{"num_attention_heads": 5, "vocab_size": 5233, "positions": "learned", "parallel_block": false}
MLP neurons of a small language model. Each row is named by its layer, matrix (up: input weights; down: output weights) and neuron, and shows model dimensions 16-79. Each number is 128 + 32 x the weight over its row's rms, rounded and kept within 0 to 255.
Before each neuron's rows, "fires on" lists the tokens most often at its 100 highest values on Wikipedia text that the model never trained on. A number after a token or word is its count.

fires on: " most" 24, " power" 14, " Score" 8, " inj" 7, " meas" 6
L3.up703 [131  96  55 103 118 142  97  98 176  89 154  91 107  75 150 154 149 105 100 107 176  96 153  93 140 104  66 110 158  57  83 126 133  70  93 113 101 114 139  98 123 147  90 126  98 138 180 121 115 159  71  93  95 132  91 100 131 135 126 161  98 158 118 128]
L3.down703 [100 154 143 139 180 133 186  99  87  98 105 131 164 154 117  96  83 133 177 119 134 138 174 151 130 115 144 124  98 192 161 146 146 125 123 190 137 152 171 109 124  85 123 174 216 112  92 175 116  89 173 120 114 109 122 112 157 133 182 168 128 154 129 178]

fires on: " rest" 16, "ep" 16, "ature" 8, "omb" 8, " making" 7, "rag" 6
L3.up631 [149 108 100 204 169 177 159 119 173 131 113 126 189 149 141 168 161 218  88 129 151 113 181 120 169 148 138 153 171 127 173 132 183  97 142 135 151 161 178 146 157 173 138 155 187 106 168 115 147 149 105 163 150 168 166 170 151 169 137 142 165 120 155 132]
L3.down631 [ 62 104 120 104 111 112 152 122 125 181 135 117 104 170 109 117  86 155  89  93 118  94 124 115 198  66 110 127 113 136 134  84 142 137  81 131 105 133 152 150 139 124 162 168 218  94  72 136 154 184 133  92  95 121 131  80 112 166 190 104 108 135  67 173]

fires on: "ull" 17, " Ret" 13, "minist" 10, " population" 9, " living" 7
L3.up624 [185 131 126 153 141 140  35 131 142 120 146 107 158  91 175 135 140 134 107 175 147 157 142 131 188 108 117 146 152 120 115  92 149 103 139 184 115 143 134 145 122 163 162 157 124 113 191 154 190 184  63 116 187 114 124 129 140  95 122 153 146 152 121 138]
L3.down624 [112 170  81 141  97 145 173 123 149 154 101 183 120 142 102  75 128 140 155  65 135 114 174 116 174 125  82  82 108 129 107 148 129 129 109 162 141 189 159  87 100  76 111 164 165 143  57  94  94 135 136  65  91 111  81 116 126 101 203 139 125 129 130 144]

fires on: " born" 30, " pr" 9, "itude" 5, " section" 4, " late" 4, "#" 4
L6.up186 [115  90 102 145 200 102 144 107  94 145 159 130 141  81 158 149 156 149 121 114 171 146 114 151 134 143  89 122 130  98 122 183 113 159 100 108 159 149 103  65 180 144 120 163 150 161 107 130 140  91 121  79 178 115 149 146  97 149 140 114 155  99 176 149]
L6.down186 [120  86 137  87 138 110 102 106 147  78 129 123 166 179 130  95 109  57 109 164 140 152  86  92 182 177 115  82  99 154  86 116 136  90 159  64 113 101 169 157 119 157 134  54 154 109 107 151 155 164  74 129  79 127 128 132 198 170 173  88 135 122  79 148]

fires on: "1" 40, "2" 37, "le" 5, "&" 5, "ar" 4
L6.up542 [114 123 122 132 101 197 114  42 145 101  57  83 140 145  72 135 166  91 104 125 174 173 127 129 133  79 109 130 127 164 139 129 115 104 145 147 166 109 144 150 119 171 110 159  83 106 122 150 157 141 190 100 167 105 103  90 145 159 119 128 116 104 105 216]
L6.down542 [ 77 121 120 115 133 170 143 106 149 104  95 129  96  89 110 210 115 123 100 131 123 102  74  89 125 123 169 169 183 153 148  94 160  74 130 127 126 113 203 101 142 104 200 115  43  79 116  35 123 118 177  63 131 150  96  79 155 137 163  75 177 139 140  85]

fires on: " —" 44, " El" 12, "ks" 9, " +" 9, "to" 4, " there" 4
L4.up110 [164 115 136 106 141 142  62 147 141 103 183 162 118 181 171 152  99  51 146 143 132 179 140 164 107 140 165 148 129 164 120 114 141 128 166 144 145 145 128 181 187 171 175 116 130 183 141 141  76 109 118 122 134 119 185 195 161 156  93 109  83 148 139 174]
L4.down110 [127 111 193 140 100  97 107 142 147 153 189 124 112 143 139 119 149 133  93 145 111 116 172 155 124 144 184 106 172  94 114 126 122 150 137 101 165  60 127  94 130 137  83  85 175 125 157 141 145 101 117 163 125  89  84 104  66 134 121  41 141 126  97 152]

fires on: " Gh" 16, " str" 10, " br" 8, " esc" 6, " Act" 6, "duce" 5
L3.up304 [117 159  95 160 149 145 158 137 148 123 181 109 136 166  71 104  61 165 124 162  81  81 143 104  90  73 127 165 146 120 131 106 144 105 121  71 168 143 151 127 124 151 149  67 125  75 124  82 120 117  93 141 111 105  21 154 104  97  80 128 138  97 113  70]
L3.down304 [127  90  92  85 136 126  74 139  78 204 133 101 137 146 171 155 120  88  58 122 112 120 176 128 168 104 100 127 120 205 130 115 166 183  84 120 107 124 139 114 139 133 146 166 173 106  98 167 141 139 138 143 122 129 142 102 147  92 135 158  84 124 153 166]

fires on: " South" 27, " Christ" 22, " —" 14, " left" 11, "icated" 5
L4.up476 [137  88  67 139 170 142 107  82 118 117 206 108 143 181 155 143 131  76 119 128  86 171 113 133 175 125 200  93 145 115 117 110 127 139 142 124 166  99 159 140 131 143 173 120 147 163  94 132  93  98 130 120 163 127 158 180 183 117  80 154  71 184  78 145]
L4.down476 [138 158 175 159 104 115 123 160 186 164 120 116 151 151 140 147 136 127 102 207 102 103 154 183 164 154 142 101 175  75 129 159 146 165 172 137 120  98 159 104 159 122  69  76 145 151 163 121 134 119 150 164 138  97  51 133  98  95  76  97 133 135 158 113]

fires on: " tr" 17, " Gh" 15, " do" 13, " str" 10, " develop" 7, " br" 6
L3.up420 [ 93 152  73 160 123 119 152 143 142 146 142  98 119 177  52 126 104 147 102 122  69 106 188  80  77  92 152 141 120 125 145 104 147  94 117 110 152 143 153 109 113 163  69  50 109  87 132  78 122  90  91 174 115 114  84 179 114  99 104 133 144  67 107  80]
L3.down420 [104 111 160 146 123 136 105 151  88 151 125  90 133 156 148 109 116 126  75 138 135 117 165 161 163 138 147 129 125 146 185  88 157 155  95  91 144 137 146 154 137 161 163 166 181  99 125 160 187 163 123 103 132 130 136  61 142 159 141 115 107 153 155 201]

fires on: "om" 25, "cel" 6, "er" 6, "urg" 5, "aster" 5, "up" 4
L6.up794 [147 112 127 117  98  96 100 140 105  50  92  97 124 154  87 104  82  75  95 115 119 162 152 134  55  85  76 170 148 152 142  96 118 103 129  89  69 102  99  81 136 106 107 103  74  58 107 122  89 144  91 152 119 136  92 136 127  80 102  97  79 131 108 117]
L6.down794 [113 117 112  95 108 127 104 136 100 195 132 106 109 107 108 157  69 184 109  80 147  49 108 147  75 109 183  97  67  69 130  87  81 134 128 195 149  47 136 108 104 150 164 120 111 142 136 101 135  90 146 102 178 132 106 132 100 133 117  94 122 108 147 112]

fires on: " —" 48, " –" 20, " -" 5, " currently" 4
L4.up1100 [106 138  98  79 146 108 114 163 120 194 159 187 121 122 108  96 183 112 125  95 135 160 134  91 150 128 160 120 119 127 109 140  68 144 106 104 148 130 172 105 213 147 149 147  61 130 114  55 125 169 131 103  89 148  56 155  96 127 136  98  83 120 152 164]
L4.down1100 [117 111 185 119 135 145 106 149  75 154 112  92 143 150 155 127 117  97 108 129  56 123 196  82  88 119 156 129 136 153 166 112 152 169 135 170 105 152 118 183 166 114  82 138 167 110 175 172  97 109 111 144  99 144 109 110 137 115 123 107 170 121 113  73]

fires on: " ret" 11, " South" 11, "uc" 10, " left" 10, " video" 9, " music" 6
L4.up62 [178  98  46 158 141 122 114  81 168 108 180 113 157 131 143 168 140 148 101 140  87 123 125 120 177 125 164  75 111 105 102 142 127 139 120 111 206 110 147 117 124 143 195 139 142 161  90 171  99  81 126 110 136 106 133 141 152 138 129 135  49 175  83 148]
L4.down62 [184 170 100 178  71  85 125 162 155 115  74 114 164 138 131 128 151 137 146 163  85  67 139 141 103 146  85 112 165 129 135 131 135 123 200 142 135 118 200 116 145 144 115 105 169 177 124 100 103 171 194 150 130 133  96 143  95 118  84 116 108 124 136  67]

fires on: "9" 18, "7" 13, "8" 12, " |" 8, " ser" 5, "ase" 4
L4.up540 [113  99 101 155 182 130 137 144  95 134 147 139 155 125  94  96 111  81 122 137 103 102 176 126 166  65 195 163  70 165 147 176 145 121 143 136  99 129 147  89 159 115 141 112 117 133 138 157  99 101 175  75  87 101 121  83 128  73 152 189 140 173 112 125]
L4.down540 [101 185 142 130  30 138 145 166 131 111 134  50 103 155 132  92 138 184 131 130 176 145 131 150 137 151  98 111 171 100 103  94 101 139 113 105 135 164 105 128 118 166 112 140 143 145 125 115 145 119 101 168 122 106 138 156 147 124 159  93 162 139 137 110]

fires on: "ey" 15, "ort" 14, "end" 11, "aster" 7, "ary" 7, "er" 6
L6.up750 [138 124 113 181 119 155 114 188 132 165 136 149 128 217 140 138 139  99 115 147 162 153 173 132 103 132 160 147 161 191 181 113 166 159 135 119 142 163 137 172 147 139 155 100 156 141 175 137 179 191 173 188 191 131 115 150 150 128 180 172 161 183 121 164]
L6.down750 [103  90 116 148  94  60 112 143 105 174 139 158 151  55 131 152  96 147  71  18  93 105 127 164 109 128 180 125 136 114 146  87 143 187 129 153 137  46 179  91 137 105 109 147 115 108 136 135 100 129 182  75 121 175 168 154  71 112 121 103  89  88 189 110]

fires on: "," 59, "s" 19, " he" 12
L4.up269 [109  94 129 141 103  78 135 155 116 129 158 147 117 103 186 121  79  87 184 132 120 129 154 134  97 126 201 138 154 121 114 163 138  96 122 104 139 187  88 134 117 129  88 123 112  83  90 138 162 136 142  86  56  65 191 100 164 122 187  87 146 144  82 187]
L4.down269 [ 92 145 145  76 169 105  45 157 142 139  86 128 122 120  95  87 139 124 137 175  73  70 148 146 152 155 128 197 123 163 105 114 133 137 106 166 130 132 199 163 198 122 167 162 106 108 121 104  57 150  99 156  91 196 139 147 132 135 124 207  98  87 172  72]

fires on: "n" 18, " particip" 12, "greg" 6, " cap" 6, "l" 6, "ve" 5
L4.up420 [ 96  95  71 105 132 100 118 159  83 127 141 143 162 125 107  87 107 102 175 115  96 175  98 118 163 136 133 129 145 163 121 109 144 139 158  95 129  68 131 138 118 117 167 164 132 161 112  97 143  97 142  96 115 112  92  76 176 141 135 128 161 167 109 131]
L4.down420 [137 121 147 121 110 125 152 157 137 220 103 157 110 163 204 195 123 124 107 163  94 147 107 144 113 140 201 139 149  71 114 145  97 137  74 114  83 121 117  74 171 110 111 138  68  64 154 159 116 116 112 134 105 147 127 121  56 107  64 159 146 153 105 157]

fires on: "," 71, " of" 12, " by" 11
L6.up947 [ 94 178 126  89 140  78 151  72 148  90 108 106 153  76 128 105 125 102 148 176  88  98 168 127 140 132 100 190 113 109 105 136 104 133 154 143 101 187 127 136 156  84 189 174 159 125 169 117  91 162 112 129 156 130 145 103 208  87 153 101 109 120 128 159]
L6.down947 [159 105 160 139 139 147  81 150 161 105 114 123 152 145 107 141 125  73 120 156 165 129  76 168 131 173 136 169 132 104 146  80 191 113 168 133 107  74 163 126 112 119 107 124  57 124  98 169  82 122 135  56  61 109 127 171 154 137 143 230  81  99 163  93]

fires on: "4" 21, "5" 14, "1" 10, " year" 9, "2" 9, "8" 7
L4.up618 [143 145 143 135 119 151 136 118 164 132 151 158 154 126 123 141 136 135 103 105 129 163 154 116 161 118  84  49 105 101 144 173 140 152 108 160 128  86 109  57  72 131 104 125 138 148 140 174 186 163 129 149 132 185 127 163 105 135 120 137 121 130 105  70]
L4.down618 [129 110 139  90 173 180 113 169 101 127 116 117  43 170 153 144 152 141 132 154 138 144  88 140 126 107 144 176 132 123 148  82 171 128 152 109 114 149 131 168 196 103 158 183  82  96  97 146 137 112 128 146 136 141  95 110 151  97 137 103 159 126 140 136]

fires on: " US" 15, "bor" 11, "ion" 10, " x" 7, " China" 6, "ches" 4
L4.up1022 [121 176 150 153  99 141 168 132 126 175 131 130 136 176 198 194 166 141 110 164 174 140 111 153  97 103 129 150 125 157 143 179 169 176 191 147 132 138 123 127 130 123 171  99 162 166 177  95 226 143 105 166 124 130 182 151 154 124 155 178 146 116 168 146]
L4.down1022 [152 120 105  97 128  99 141 148 113 166 125 147  99 130 152 111 151 106 130  98 129 220  81 140 148 124 111 167 127 127 181 108 129 116 150 160 131 123 113 118 129 123 128 164 115 116 110 138 151 161 104 164 107 100 169 111 152 155 170  88 141 152 152 148]

fires on: "ull" 15, "%" 14, "age" 14, " inj" 7, " qual" 7, " particip" 6
L3.up1219 [135 146 136 130 108 153 125 135 146 130 163 106 145 120 150 160 179 115 140 174 154 159 127 151 168 137  70 145 139 151 120 114 179 130 167 209 136 105 110 154  99 155 127 166 157 171 187 196 155 136 114 124 167 159 108 115 164 170 120 161 128 176 124 186]
L3.down1219 [111 131 105 159 134 127 209  84 140  70 109 177 151 143  92  99 135 124 149  80 149 145 137 149 117 161 126 107  95 151  81 150  74 112 108 180 177 201 146 105 121  68 148 139 125 121  84 102  64 106 124  67  91 114 102 141 140 107 203 158 116 166 139 133]

fires on: " but" 20, "ected" 13, " qu" 12, "icated" 6, " described" 5, "-l" 5
L4.up928 [ 72 125  51 102 167  92 121 135 118 139 147 146 114 105 116 136 100  58 135 127 104 126 104 116 196 137 153  98 124 135  71 117 103 152  87 124 155 147 129 136 185 171 137 162 108 158 100  76 101 154 168 138 117 129  41 145 105  69 108 104  64 168 131 124]
L4.down928 [103 102 174 177 132 192 122 150 139 175 118 134 151 147 160 147 110 145 107 196  26 118 176 117 161 156 152 127 121  94  99 168 135 172 158 137  81 150  92 143 153 127  83 108 121  73 146 169  70  87 148  98 133 138  56 123 110  77  96 126 162 146 107 122]

fires on: " m" 43, " Time" 8, " col" 7, " neigh" 5, " time" 5
L4.up382 [120 141 125  92 125 158 144 154 112 136 119 143 101 153  87  71  91 128 134 116 120 121 196 107 142 124 135 129 144 112  76  56 130  87  78  98  99 125 113 130 114 172 105  95  52 160 109  87  69  99 110 108 114 125  52 136  30 107 148 133 133  95 178  60]
L4.down382 [119 116 156 119 177 122 104 123 113  94 124 125 142 102 113 204 109 150 144 142  88 146 232 103 186 159 179 151 151 199 157 150 161 189 115 127 139 185 159 152 141 144 200 152 183 114 136 125  95 127 134 108 138 142 120 123 187 101  84 147 148 154 132 145]

fires on: " –" 13, " medal" 11, " qu" 10, " medalist" 8, " Part" 6, "-l" 6
L4.up731 [ 96 105  90 129 158 143 107 134 122 127 149  99 111 110 125 116 137  82 119 160  97 158  74 131 173 133 188 118 130 160  81 134 136 119  94 140 133 185 130 141 201 140 198  98 129 126 112  64 161 146 216 157 127 148  87 151 138  58  86  75 107 158 153 119]
L4.down731 [ 91 120 177 205 102 143 124 140 165 171  77 121 149 122 118  88 125  82 138 106  71 124 164  97 164 169 127 103  74  80 108 120 140 219 151 102  98 126  81 144 145 149  72 116  82  99 109 163 113  92 120 104  96 149 140 152 128 107  87 138 159 144  93 155]

fires on: " —" 19, " +" 13, "ru" 7, " ear" 6, "ro" 6
L4.up314 [149 158 127 125 153 141 127 147 113 141 157 134 130 105 100 140 116  47 136 101 177 149 137 167 103 139 141 135 139 182  81 139 183 125 142 119 127 150  80 148 235 200 196 129 130 182 116  88 131 123 142 183 126 173 118 188 126 121 124 128 122 100 202 136]
L4.down314 [ 98  64 158 155 121  92 123 174 116 126 139 134 112 120 148  78 152 113  88 136 116 149  80 106 136 148 146 161 137 130 132 117 133 156 133 113 136  77 119 168 132 162 133 138 133 130 161 142 111 128 147 109  84 116 123 121 125 190 167  71 129 107 101 118]

fires on: " north" 18, " south" 17, "nt" 11, "rag" 7, " pred" 6
L4.up625 [106 103 145 163 155 139 211  96  93 119 146 113 132 197 105  79  68 153 146 149 119 140 108 134 144  99 154 136 178 146 110  85 179 136  91 128  78 182 113 186 120 165  85 119 176  48  91 114  86 122 139 182 151 170 147 177 138  85  54 172 173 122 133  79]
L4.down625 [124 156 127 154 170 177  87 120 199  84 131 103 119 127  89 113 122 115  88 104 206 144 171 119 191 188 102 104 131 101  99 149 133 159 152 114 144 124 121 133 120 137 182  95  74 201  91 111 140  86 157  53 157  92 111  78 144 127 122 174 103 144 158 197]

fires on: " —" 44, " born" 18, "″W" 6, "°W" 5, " almost" 4, " played" 4
L4.up144 [127 115  69 122 137  83 109 145 147 123 188 171 144 173 188 177 136 122 141 148 145 150 116 137 141 134 133 130  98 123 129 161 105 169 150 155 181 166 141 164 162 160 162 201 131 172 137 157 115 123 132 104 128 105 122 175 135 133 144 120  64 182  93 160]
L4.down144 [136 116 155 141 132 144 122 129 115 175 168 136 126 161 159 167 113 140 129 176  65 129 169 151  94 134 156 116 189 104 109 174 106 108 188 127 128  74 112 138 144  91  90  85 171  85 147 170 147 128 136 148 129 135  65 107  67  94 181  75 130 157 134 126]

fires on: "asc" 14, " Ret" 14, "iss" 12, " lead" 9, "uc" 8, " inj" 7
L3.up303 [165  97  96 146 125 148  72 109 181  88 148 125 149  99 156 139 145 141 104 159 189 120 172 127 167  84  93 108 168  83  97 105 137 130  97 155 128 132 170 126 109 153 130 130 163 147 165 150 172 128  45  89 167 171 103 126 133  93  72 166 112 153 147 128]
L3.down303 [ 84 123 131 166 181 133 226 105 117  85  92 134 125 167 106  85 113 112 142  84 146 118 184 131 136 112 113 123  41 171 125 151 142 130 107 154 163 141 161 114 117 105 125 158 183 113  67 121 110 104 181  93 126  66  96 122 117 118 183 151 145 128 108 187]

fires on: " Ret" 17, "ed" 14, "rag" 9, "cted" 7, " made" 6, "vel" 6
L3.up321 [129 155 120 164 145 130 146 127 134 101 120 104 183 117  77 186  95 181 111 113  95 146 123 144 136  86 109 133 125 162 149  77 145 110 154 164 116 111 116 158 109 151 117 107 189  56 168 149 170  80  70 216 199 141 108 150 130 126  45 142 147  65 159 112]
L3.down321 [ 81 128 122 150 137 117 149 101 130 168 111 160 111 158 121 109 181 135  83  62 127 153 143 104 182  93 101 134  64 129 106 136 110 136  87 119 154 137 133 150 121 139 133 190 133 118  68 105  87 124 117  58 104 122 117  68  98 152 184 149  93 139  81 155]

fires on: "al" 22, " for" 9, " in" 8, " to" 8, "ic" 6, " of" 6
L6.up690 [151 164 199 144 140 104 110 100  92  90 140  98 137 107 142  89 163 184 117 170 127 137 198 157 112  86 116  65 119 219 148  70 109 171 138  76 220 161  83 150 176 145 159 119 139 147 138  96 129 162 174 137 124 180  78  90  99 107 105 168 121  97 111 152]
L6.down690 [116 185 167 126 191 133 132 107 122 148 133  92  86 103 116 101 145 128 117 154 183  98 195 129 149 157 115 105 111 160 156 119 104 140  80 147 118 124 127 134 148  87  51  74 116 130 120 115 144 117 162 133 122 155 137 187 102  99  94 101 152 103 118 175]

fires on: ")" 33, "9" 19, "1" 8, "7" 6, "4" 5
L6.up563 [157 157 147  75 142 123 134 123 107 157 184 178 177  95 124  95 165 177 145  81 140  93 142  89  69 131 161  83 183 167  99 158  92  92 144 164  94 138 104 117 150 151 114  89 118 163 127 156 172  54 129  95 130 141  57  45 124 104 146 139 139 184 164 135]
L6.down563 [ 63 113  89 142  51 141 177 121 158 107 104 127  99 119 139 128 101 149 119 134 171 147  76 132 113 118 144 162 135 116 224  72  50 111  72 168 126  93 102 196  97 146 139 146 183 139 103 114 144 164 130 117 166  76 183 105  93 113 145  76 104 106 117 149]

fires on: "n" 45, "ir" 12, " also" 8
L4.up1225 [ 99 113 137 122 119 159 121 202  95 180 133 170 167 157 147 109 121 136 174 140 139 189  76 128 182 162 152 151 104 139 138 146 115 134 155  98 120  75 202 172 133  98 118 163 149 109 153  77 169 159 171  97 124 162 101 108 173 153 150 108 168 166  95 136]
L4.down1225 [121 142 136 124 155 143 109 159 136 197 130 125 133 140 184 182 101 129 115  99  49 164 150 134  91 110 193 115 186  95  89 162 150 135  82 142  97 152 120  78 156 141  78 129 106 117 125 165 167  62  69 151  69 158 163 115  70 114  74 142 150 129 113 184]

fires on: " —" 60, " +" 20, "te" 5
L4.up893 [121 125 103 131 103 117 108 119 140 128 199 139 118 206 197 179 149  98 117 161 171 197  96 136 138 141 193  85 135 158 106 151 131 157 152 141 136 164 145 148 184 167 176 119 147 188 118  90 169 105 131 150 112 133 166 210 170 138 104 145  48 146 135 165]
L4.down893 [120 107 180 174  91 145 107 124 167 168 124 101 111 133 100  81 147  94  93 137  57 144 181 153 131 163 145 127 165  76 137  92 119 128 190 143 141  63 104  99 131 146  78  64 156 103 145 155 150 143 122 163  99  55 106  92 107 126 126  35 153 121 121 132]

fires on: "aus" 19, " bas" 9, "sequ" 8, " since" 7, " Tr" 7, "|---|---|\n" 6
L3.up1098 [ 80 123 128 114 127  72 159  93 100 106  83  82 106  88  67 112  77 135 114 104  90 110 138 157  71  72 130 120 126 136 104  59 125 101 109  52 112  81 122 103 129 119 101  70 113  63  74  93  89 101 142 133 109 141 124 182  86 108 101 108 113  71 128 113]
L3.down1098 [ 96 164 165 142 203  87  62 122 102 184 154  93 142 133 165 169 187 127 166 146  99 167 156 131 110  83 151 152 115 120 149  75 182 101 175 163 139 108 177 188 111 144 146 114 147 131 105 124 131  84 101 166 174 116 150  83  95 111  90 227 116 103 116 124]

fires on: " made" 21, "On" 18, "cted" 8, "ook" 6, " vill" 6
L3.up183 [189 161 168 123 166 158 128 123 123 119 133  99 183 125 115 158 130 171 133 101  87 171 121 176 162 107 138 163 129 159 157  97 143 155 171 181 120  95 142 161 143 106 166 131 160  60 188 134 130 160 128 164 160  96 167 156 133 141 108 119 155 107 180 156]
L3.down183 [116 192 141 115 122 108 130 122 130 195 116 199 105 131 131 160 196 159 155  96 119 144 143 103 136 103  95 142  97 122 134 146 132 122 118 139 121 133 123 116 136 107  79 154 118 153  76 111 102 105 106  93 113 141 158  70 103 113 157 164 120  92 119 120]

fires on: " —" 53, " –" 14, "omm" 9, " hold" 5, "8" 4
L4.up98 [149 108  64  83 124  96  73 154 156 164 144 139 128  59  79  88 164 110 106 123 107 161 133 101 187 177 156  64  96  87  83 123  71  76  70  95 153 123 163  96 149 137 143 167  46 157 102  99  93  99 140 103 106 125  77 150 122 179 151  67  96 147 113 133]
L4.down98 [123 131 160 156 102 133 108 140  98 121 115  80 139 140 137 149 104 130 168 118  45  74 194  97  82 133 169  93 146 138 168 102 126 146 114 130 126 166 196 177 160 133 115 122 173  92 176 140 135 137 160 152  94 137 134 136 126 101  89 118 174 106 107  98]

fires on: " Mal" 22, " most" 13, " Score" 9, "ull" 9, "orth" 6, "oul" 5
L3.up178 [112 105  90  96  76 150  97  92 173  90 114 111  82  60 142 122 124  93 120  96 171  95  54 114 184  97 106  94 145  82  98 101 158  70  92  83  70  97  87 112 105 155 129 126  98 140 152 148 157 142  55  97  96 142 105 109 129 113 115 129  80 180 100  93]
L3.down178 [117 134 119 114 138 128 143  63 137 110 108 122 153 142 108  90  99 146 112 162 154 127 150 127 114 132 108  98 115 117 101 132 136  96 110 175 136 150 186 144 110  90 153 120 182 142  92 163 106 120 151 100  98 120  62  72 128  80 179 161 110 130 121 157]

fires on: " —" 60, " South" 32, " Final" 4
L4.up147 [169 108  69 132 148 154  80 154 169 149 197 128 160 125 160 164 192  96 122 123 135 136 182 145 166 130 181  99 143 133 124 159 110 149 113 126 168 129 155 130 145 148 164 156 117 197 114 169 112  94 133 122 137 120 187 157 172 151 171 109  76 165 102 159]
L4.down147 [139 127 166 163 116  84 144 154 143 122 139 134 169 185 130 147 102 117 138 195  73 108 167 149 105 130 167 115 166 129 147 125 131 109 185 135 150  88 199 167 134 124 104 149 212 120 183 132 123 170 160 177 122 127  59 124 113 107 152 104 147 132 155  67]

fires on: "ist" 18, " south" 12, " who" 10, " north" 7, " head" 5
L4.up842 [157 137 156 168 174 183 166 131 132 135 176 121 119 186 127 133 151 125 113 138 109 159 169 180 166 152 186 145 176 150 145 147 143 150 114 147 162 172 146 153 155 158 184  96 156 169 165 156 129 132 167 181 180 139 155 186 128 112  83 140 115 153 161 142]
L4.down842 [113 129 174 156 126 126 128 122 160 113 122 117 163 115  57 119 109 102 135 142 153  70 177 118 177 173 125 137  87 121 122 119 173 201 156 140 110 147 150 139 134 135 102 170 107 166 131  95 110 105 163 103 161 133 120 147 170 117  94 147 142 150 106 167]

fires on: "al" 12, "is" 12, "o" 11, " of" 7, "y" 6, "ene" 5
L6.up35 [102 118  47 165 164 156  58 146  81 134  78  93 155  83 114  80 131 110 169 113  95 101 135 145  71 127  64 125 131 195  92 125 112 151 132 133 132 161 142  75 111 179 140  66 156  85 103  96 113 151  71 144 193 139 130 108 124 176 102 155 121 185 184  99]
L6.down35 [119 178 181 115 214 127 169  85 115 118  96 156 193 108 171 146 124 133 137 129 130 147 155 159 183 132 201 120 102 126 148 108 116 115  81  82 193 137  79 152 103  97 121 138 123 131 138 118  91 140 112 100 111 111 101 173 100  75 131 127 101 136 141 161]

fires on: " Ret" 17, "urn" 12, "ull" 11, " inj" 7, " hor" 5
L3.up977 [115 107  98  96  70 132  87 108 133 108  99 101 142  95 123 128 118 128 115 109 127 102  67 117 183 127 103 109  94  95 128  93 173 121 133 164  90 100 109 133  64 139  94 142 153 133 176 145 160  84  53 122 134 140 108  88 117 119  81 126 100 128 114 118]
L3.down977 [ 99 112 113 136 102 145 213  91 162 127  99 159 151 183  67  81 133 135  89 109 130 146 133 119 165 118 129 111  86 168 103 172  76 103  98 125 171 145 118 122 126  90 134 145 161 142  90 134  79 133 158  54  77 153  98 112 122 138 202 129 133 173 119 150]

fires on: " tr" 11, " str" 9, "omb" 9, "==" 9, " br" 7, " rest" 7
L3.up249 [129 120  67 229 119 124 133 127 131 138 103 125 124 125  88 137 133 149  87 114 131 108 179  96  89 111  97 143 153 118 114  88 121  58 134  85 144 111 147  87 107 170 115  94 120  95 107 120  91 101 110 122 135 131  97 189 137 123  77 148 155  82  98  81]
L3.down249 [ 95 120 114 121 154 121 129 123 106 163 161  92 112 143 170 128  97 174  98 138 132 120 139 124 173 125 126 166 135 150 140  75 154 169  89 157 108 139 218 170 159 151 200 151 198  84 102 125 197 179 100 139 109 120 132 111 127 139 151 141  75 170 137 184]

fires on: " —" 49, "°N" 7, " former" 6, " Released" 5, " studio" 4
L4.up981 [160  81  88  92 121 155  38 137 140  93 177 139  96 174 138 129 107  92 134 138  90 165 120 106 127 139 183  93 124 135 110 106 105 102 134 117 158 116 153 118 149 125 178  85  85 154 116 104  83  92 135  67 107 110 147 122 133 127 105  87  63 160 103 154]
L4.down981 [132 145 175 157  66  73 108 142 159 128 122 121 150 117 122 129 126 104 138 113  60 102 215 132 120 151 182 105 149 115 131  89 109 155 154  84 140  92 132  83 140 131  49  81 177 142 117 136 112 107 110 163 114  96  98 123  92 109  77  59 132 114  79 103]

fires on: " U" 38, "bor" 7, "ion" 7, " cm" 7, "olog" 5
L4.up1085 [108 139 134  98  91 151  97  98  97  82 103  95  76 153 174 140  83 108 129 135 131 135 102 110  53 114 131 117 110 157 106 142 169 102 156 126  89 136  68 140 110 114 164  74 143 166 132  93 169  77  95 128 105 107 166 107 142 101 103 127 128 109 164 101]
L4.down1085 [101 108 111 130 103  93 150 120 162 177 126 160 113 110 102  98 150  88 109 117 139 176  91 139 188 121 142 159 127  97 146  79 119 152 136  87 151  85 102  87  85 142 126 112 100 112 107 117 158 110 109 127 124  94 179 108 138 158 125  59  91 134 104 129]

fires on: " +" 33, " medalist" 12, " ear" 6, " Russia" 6, " reve" 5, " —" 5
L4.up426 [119 159 133 111 107 119 112 124 118 159 160 172 113 148 191 168 109  73 112 145 189 189  92 181 119 124 148 120  95 148 107 174 131 121 127 150 140 163  95 175 203 169 164  95 167 148 145  63 141 109 103 207 106 147 183 250 147 140  60 125  72 113 155 141]
L4.down426 [ 95  74 137 152 139 133  97 144 125 143 187  94  97 106 123  55 155 106  74  95 133 110 109 126 121 143 123 125 158  86 130 119 163 133 159 132 138 103 106 160 132 169 106 123 127 159 162 137 182 123 143 106  91  66 148  80 117 206 181  20 151 101 104 163]

fires on: " south" 19, " north" 16, " —" 13, " South" 11, " former" 9
L4.up590 [129 115  61 126 155 132  88 109  87 120 182 119  97 177 136 105  95  67 105 128  84 154 120 111 125 143 179 103 175 134  97  81 113 134 125 102 133 119 135 131 150 156 168 107  95 181  94 103  73  97 140 102 133  82 116 182 138 113  60 119  89 179 132 134]
L4.down590 [109 140 194 155  77 115 109 123 169 169 108 133 142 140 124 150 122  96 111 185  74 107 210 149 164 158 161 127 128  86 111 134 132 177 148 137 132 112 146 117 142 116  95 110 143 100 156 136 112 102 143 147 121 113  68 107 115  79  56  82 146 142 112 131]